Weights of a small transformer language model.
Size: 14 layers, width 192, 6 heads of 32, MLP 768 ReLU, vocabulary 1403, 6.6M parameters.
Training: a variant of Muon for these matrices, 168M tokens, 10242 steps.
MLP neurons of a small language model. Each row is named by its layer, matrix (up: input weights) and neuron, and shows model dimensions 0-127. Each number is 128 + 24 x the weight over its row's rms, rounded and kept within 0 to 255.
After each neuron's rows is what it responds to, as a language model described it from the Wikipedia text at the highest values.

L3.up17 [136 175 117 160 153 112 135 119 166 109 122 115 123  97 151 106 186 162 144 144 128  90 115 140 144 160 100 116 157 149 141 169 178 112 114  99 140 113 113 177 110 105 100 123 130 170 149 143 112 125 127 109  71  77 119  92 171 155 129 160 118 170 123 106 147 124 125 146 159 102 105 110 117 122 102 111 117 113 124 149  97 156 136 133 156 132  95 116  77  94 121 144 127 116  81  80 125 134 117 123 154 132 104 139 135 110 105 153 126 187 145 136 119 179 146 129 131 148 110 132 130 113 144 138 119 114 132  99]
First sub-word pieces of split words, mainly R, Sp, Sh, r, sp, bro, as in Sp|ecial, R|ichmond, sh|ift, r|enamed.

L3.up439 [125 142 154 135 115  95 120 137 107 117 135 142 128 115  69 144 126 132 143 138 137 101 133 131 137 159  87 123 143 151  91 155 134  97 115 106 130 172 149 137 125 150 138 124 126 130 175 102 107 180 117 123  97 118 109 120 119 142 136 124 146 126  77 112 152 167 132 115  95 126 119 122 203 152 202  83 143 126 122 117 126 151 114 127 128 126  85 151 140  53 140 141 118 152 142 164 137 125 123 133 136 115 111 103 178  79 132 102  94 153 103 111 127 138 103 155 171 105 136  79 124 133 112 119 161 145 131 112]
First piece of a number or multi-token word in mid-sentence factual prose, e.g. 15 in "on 15 March", "4" of 40m, "second" of secondary, "cap" of capacity.

L8.up286 [100 129 112 178 161  96 102  69 119 140 119 120 128 141 149 155 121  89 126 151 131 124 135 145 141 137 115 109 136 145 137 130 124 132 111 132 135 140 137 110 141 111 124 131 161 128 169 123  93  73 148 160 106 150  97 115 138  97 113 134 113  95 173 151 172  80 186 123 141 125 132 123 122  78 137 119 126  80 171 105 148 125  80 103 120 155 110 111 128 124 112 143 127 140 130 108 165 144 104 143 115 152 132 138 117 142  80 112 113 162 131 111 212 124 135 159 146 140  87 133 160 106 117 135 147 130 112 140]
The second word piece of a split word, often in names, titles or years, such as L+ove, Arth+ur, Wash+ing, 195+0.

L2.up169 [157 150 131 186 176 163 122 137 127 109 108 129  89 116 130 184 144  98  76 111 115  84 150 144 118 106 114  92 133 167 110 138 111 136 132 123 149 120 161 115 121 124 135 133 139 157  81 117 101 147  97 118  99  95 181  96 142 106  93  98 105 113 120 117  49 128 143 112 162 149 125 157  93 139 136 190 126 105  96 127 128 128 122 118 141 133 128 167 135 115 161 161 151 138 112 111 124 118 120 134 150 171 136  86  93 123 111  95 161 109  97 127 136 174 159 119 129 131  82 140 163 126 137 105 140 159 147 128]
Word-final pieces such as -ale, -ame, -ore, -ade, -ome completing words (male, scale, score, home, made), often in tables, plus table-cell starts like Re, National, State.

L8.up519 [145 152 145 138 106 108 140 135 150 136 129 138 142 155 121 143 104  80 120 121 141 110  94 149 106 155 100 118 125 142 105  76 116 134 108 145  94 127 118 153  89 123 100 102 148 144 140 177 143  82  95 181 143 109  99 153  92  98 146 107 106 115 112 149 115 131 127 130 129 122 121 152 130 111 171 107 128 122 104 107 118 158 173 164 165 132  59 114 140 152 177 145 135 138 167 173 112 120 116 109 138 105 143 125 138 155 101 138 115 140  96 126 131 102  87 115 133 112 136 155  93 126 144 134 104 106 196 135]
Number tokens right after on, at or a dash, mostly days of the month (on 16 November, – 12 October), plus ages and slashes or bars between figures.

L2.up714 [157 104 120 120 137 110 124 104 117 103 127  93 122 129 157 101 156 128 117 128 120 128 127 150 116  63 104 112 114  66 127  94 133 148  99 104 152 137 143 102 127 100 111 146 164 141 145 119 161 138 131 116 147 133 122 134 174 119 112 127 111 156 154 104 127  84 129 133 150 122  95 164  87  96 131 133 117 108 133 147 124 121 108 199 152 126 125  86 106 122 114 142 137 139 113 154 146 106 120 156 177  98 170  98 136 157 122 109 110 163 122 121 105 110 146 130 160 147 141 157  95 119 161 103 149 126 138 124]
Suffix word pieces that complete a word split from its first letters, mostly "ing" (S-ing-les, S-ing-apore, Oper-ating), often in tables or infobox fields.

L3.up150 [145 113 161 135 126 119 116 126 143 127  81 138 145 120 138  88 155 149 135 129 128 156  84 106  87 154 134  92 119 122 126 170 145 144 207 198 117 105 139 106 129 137 117 131  93 101 151 136 100 153 134  87  99 133 115 127 122  70 105 147 134 149 116 128 126 145 136 129 144 111 160 127 146 121 131 168 171 130 110 106 100 164 106 148 149 133 113 127 116 135 176 130  98 128 147 116 123  56 152 132 162  80 115  98 143 147 108 160 138 125 119 124 132 178 151 141 117 109 126 164 118 108 122 114 110 159  86 142]
Closing equals-sign markers ending wiki section or title headings, such as ===, ==, =, and the newline right after; weakly "vol", "Pripov".

L8.up587 [127 144 126 130 163 170 126 160 140 110  91  98 136  80 145 117 124 136 129 115 163 175 184 152 149 121 150 149 186  89 120 142 108  94 111 142 144  97 137 130 137 120 150  79 148 138 121  99 137 135 118 123 117 105 133 109  96  89 141  98 107 131 115  96 137 103 140 121 138 131 134 136 127 129 103 160 148 136 134 108 128 156 159 118 142 159 114 107 115 157 118  98 142 157 135  93 171 124 121 121 137  99 105 149 114 178 132 165 148 117 155 117  91 176 102  87  66 126  98 110 120 119 106 166 150 148 151  99]
Second word pieces right after a split-off first letter such as b or m (b-ands, m-embers, B-attle, m-oose), plus month names after day numbers in Born/Died lines and digits inside numbers (35-3 m, 25–20).

L3.up659 [112 150 157 118 129 169 136 149 120  99 133 126 128 115 105 151 131  86 163 151 110 144 126 148 131 129 169 136 150 118 104 111 137 125  73 143 157 124 182  97 171 132  93 122 136 125  96 145  93 126 144 143  96 122 144 118 105 113 136 128 180 114 139  99  90 139 100 143 126 130 143 144 111 132 116 183 166 135 117 110 142 138 130 139  99 154 112 134 128  89 148 127 147 105 138 116 168  56 123 128 141 137 131 105 145 119 157  94 109 136 119 138 177 116 123 155 128 183 112 122 145 101 113 116 115  86 157 105]
Word-piece fragments right after a word's opening consonants, with the word still unfinished, often -ass (bass, brass, class, glass), -er (scorer, manager), -o (boost).

L8.up69 [119 142 117 159 156 140 126 140 157 113 112 145 161 130 105 150 113 116 119 123 131 148 130 133 150 102 116 128 131 150 123 135  88 139  60 143 133  82 144 134 100 139 177 111 182 166  91 100 108 101 141 173  95 105 108 137 137 120 159 125 122  92 135 109 115 116 125 139 117 141 177 190 150 141 102 129 116 139 150 104 131 169 108  93 116 124 155 125 125 127 176 116 122 146 160 155 106 112 100  76 165 138 122 111  87 123 150 113 117 143 153 124 135 135 126 139 110 123 124 161 105 110 150  91 102 178 104 166]
Word-internal continuation pieces, often after b or ar, mostly in personal and foreign names with accented letters: Kar-ol, B-öhlau, Jar-ret-t, bar-on-y.

L2.up289 [136 177 121  93 145 150 108 173 133 123  61 193 102 114 169 105 101 116 151 124 185 106 144 112 151 120 120  71 144 139  83 153 152 113 124 163 126 117  97 125 127 117 144  98 120 132 146 123 148 115 123 109 151 135 163 133  64 162  97 131 146 115 125 142 162 159  99 157  87 108 173 132 118 115 107 142 103 123 143  97 152 155 116  94 111 131 129 101 157 126 125 155 110 138 114  90 101 177 126 178 120  93 129 135  90 112 116 135 121 168 139  96 165 124 118  76 107 152 135 149 136 123 125 125 136 123 140 137]
Word-internal pieces such as he, che and gr inside split words (orchestral, Deutsche, background, highest), plus accented letters and table headers like Team.

L3.up685 [140 148 143 122 135 120  83 151 116 107 104  91 101 128 149 124 113 110 154 109 184 114 110 105 130 111 101  91 163 162 116 124 126 137 146 114  77 110 106 153  91 107 105 137 108 106 137 166 129 151 142 132 110 135  90 124 135 152  65 104 140 100 143 119 156 115  97 158 132 114 142 128  60 160 136 169 139 163 155 104 125 134 155 134 106 114 123 126 145 139 100 132 115 103  97 166 102 137 119 120 135 168 159  98 126 139 142 144 195 114 155 126 132 132 119 121 119 119 132 125 170 151 122 115 106 120  96 157]
Pipe separators, semicolons and leading digits in the middle columns of numeric rows in sports stats and results tables, e.g. | 4 |, 2; 0; plus periods after initials such as E. E.

L3.up233 [110 118 122 122 103 116 157 161 101 122 164 125 113 123 128 118 165 127 152 137 121 111 137  98 103 124 123  77 118 109 151 106 160 187 107  91 131 132 173 124 147 117 135 105 171  98 134 117 108 135 153 105 127  99 131 118 135 103 104  96 138 157 166 127 110  85 124 193 160 140 115 143 156 163 147  93 113 136 137 118 135  68 131 121 141 131 127 167 112 115 141  94 130 106 121 105 101 142 111 127  93 102 137 144 135 118  96  62 154 159 142 131 131 101 180 166 147  83  87 115 147  96 148  96 152 128  91 109]
Word-final pieces completing a word split into fragments, mostly "ing" and "ight", as in do-ing, L-ight, fl-ight, sh-ing-le; also " World", " two" after "the/a".

L2.up200 [ 77 114 108 135 149 117 135 151 139 134 119 127  89 137  58  93 124 159 164 156 137 102 128 119  73 168  96 115 161  94 134 152 128 148  94 122 119 119 146 176 134 147 123 111 131 160 155 142 134  77 146 109 137 106 133  74 124 122 168 137 152 129 119 154 144 109 119 140 166 106  99 135  97 111  98 119 153  77 143 140 163 158 141 160 118 181  72 116 105 165 145 122 156 101 167 163 138 138 107 154 164 125 109 159 126 123 143  99 172 165 123  96 111 146 154 149  92 105 117 142 111  90 139 122 136 123 158 147]
Short word-start fragments, mostly " r", that begin a noun or adjective split into pieces after an article, such as r|ight, r|ange, r|isk, sc|ientist, per|iod.

L2.up457 [117 142 159 139 111 139  94 140 157 150 123 170 169 134 111 140 112 160 122 145 140  81 152 122 133 135 129 119 109 177 102 100 126 116 122 124 134 138 107 142 129 121 128 151 159 130 147 176 128  80  94 140 159  90  84 183  97 126 112 141 137  87  86 114 119 120 139 142  95 127 114 157 124 113 168 120 147 112 145 186 118 156 155 102 103 182 105  98 156 160 168 123 139 152  79 118 151 191  83 142 115 131 144 150 141 129 121 131 119 118 129  70 171  98 148 114 107 106 104 158 121 144 107 101 112 111 137 127]
The indefinite article a or an (sometimes one) after a verb or preposition mid-sentence, e.g. with a torn, as a player, before a crowd.

L3.up751 [141 144 133 109 124 105 120  97 114 144  90 147 159  70 103 117  92 122 166 145 134 170 196 130 154 113 103 122 153 150 141 169 102 148 116 101 133 155  94 148 124 121 116 131 158  92 119 129 128 185 113 155 115 177  80 131  90 163 126 149 157 113 114 135 142 116 165 116  55 111 112 120 114 108 111 160 108 133 128 131 111 161 134  91  84 118 123 105 152 135 129  99 128 128 111 142 132 137 152 108 146 102 122 120  91 148 121 175 123  90 112 135  94 103 129 144 119 131 138 146 120 157 140 112 166 128 123 148]
Single-letter or short fragments inside a word split into pieces, mostly "l" in names and foreign words, such as Böh-l-au, Laure-l, Czechos-l-ovakia.

L8.up489 [138 115 141 139 138 112 112 104 139 119 118 164 149 121 117 124 125 128 133 176 142 100 104 153 169  80 124 120 148 160 115 168 128 148 123 116 147 109  92 137 140 140 136 121 166 142 146 144 112 140 137 125 144 141 130  99 100 148  97 121 122  70  91 128  70 149  99 135  98 103 122 108 142 161 118 151 142 164 134 134 144  99  91 154 151 174 179 152 140 132 144  79 146  69  97 138 152 133  94 149 130  83 151  61  99 147 113 161 155 139 176  95 136 139 148 116 104 136 109 142 113 123 112 159 124 116 148 105]
Second or middle word pieces after a short stem, such as clos-ed, clos-est, Den-is, Liv-ing, plus single digits in sports-table cells between pipes.

L8.up302 [127 154  76 139 118 135 112 177 128 114 132  86 105 121 123 147 122 129 153 156 132 122 117 124 174 171 154 116 147 107 118 118 127 151 128  98 111 161 110 137 159 149 108  97 146 146 152 146 121 137 174 114  96 113 101 132 115  89 181 142 102 146 135 119 123  75 134 146 148 142 113 105  71 124 116 140 120 110 132 127 127 136 148 155 112 172 144 120 137 115 104 131 138 119 135 100 172 113 120 150 130 129 123 122 118 136 112 126 139 167 105 128 121 140 131 120 102 144 112 107 146 128 129 155 125 121 164 136]
First word-piece of a word split into pieces, often r/R, comp, Re, comm, as in Records, rankings, computer, Release.

L2.up688 [129 144 150 107 132 148  89 143 128 117 125 141 141  97 155 134 116 126 111 158 133 128 139 120 151 112  98  82  97 148 131 146 131 130 131 105 156 114 152 109 142 113 146 165 107 143 118 104 113 122 124 137  92 112 144 174 161 131 126 113 149 119 155 123 151 114 117 100  90 103 125 173 165 111 113 123 108 117 118 163 128 127 145 135  74 123 108  86 130  87 138  79 109 160 145 141 131  85 133 110 133 132 105 123 124 147 109 148 116 127 105 165 100  98 116 128 122 147 165 151 113 129 126 126 134 108 106 137]
Byte pieces of accented or special letters inside words, mostly in Polish and Spanish names, such as the ł in Wrocław, the Á in Álvaro and ś in Kościół.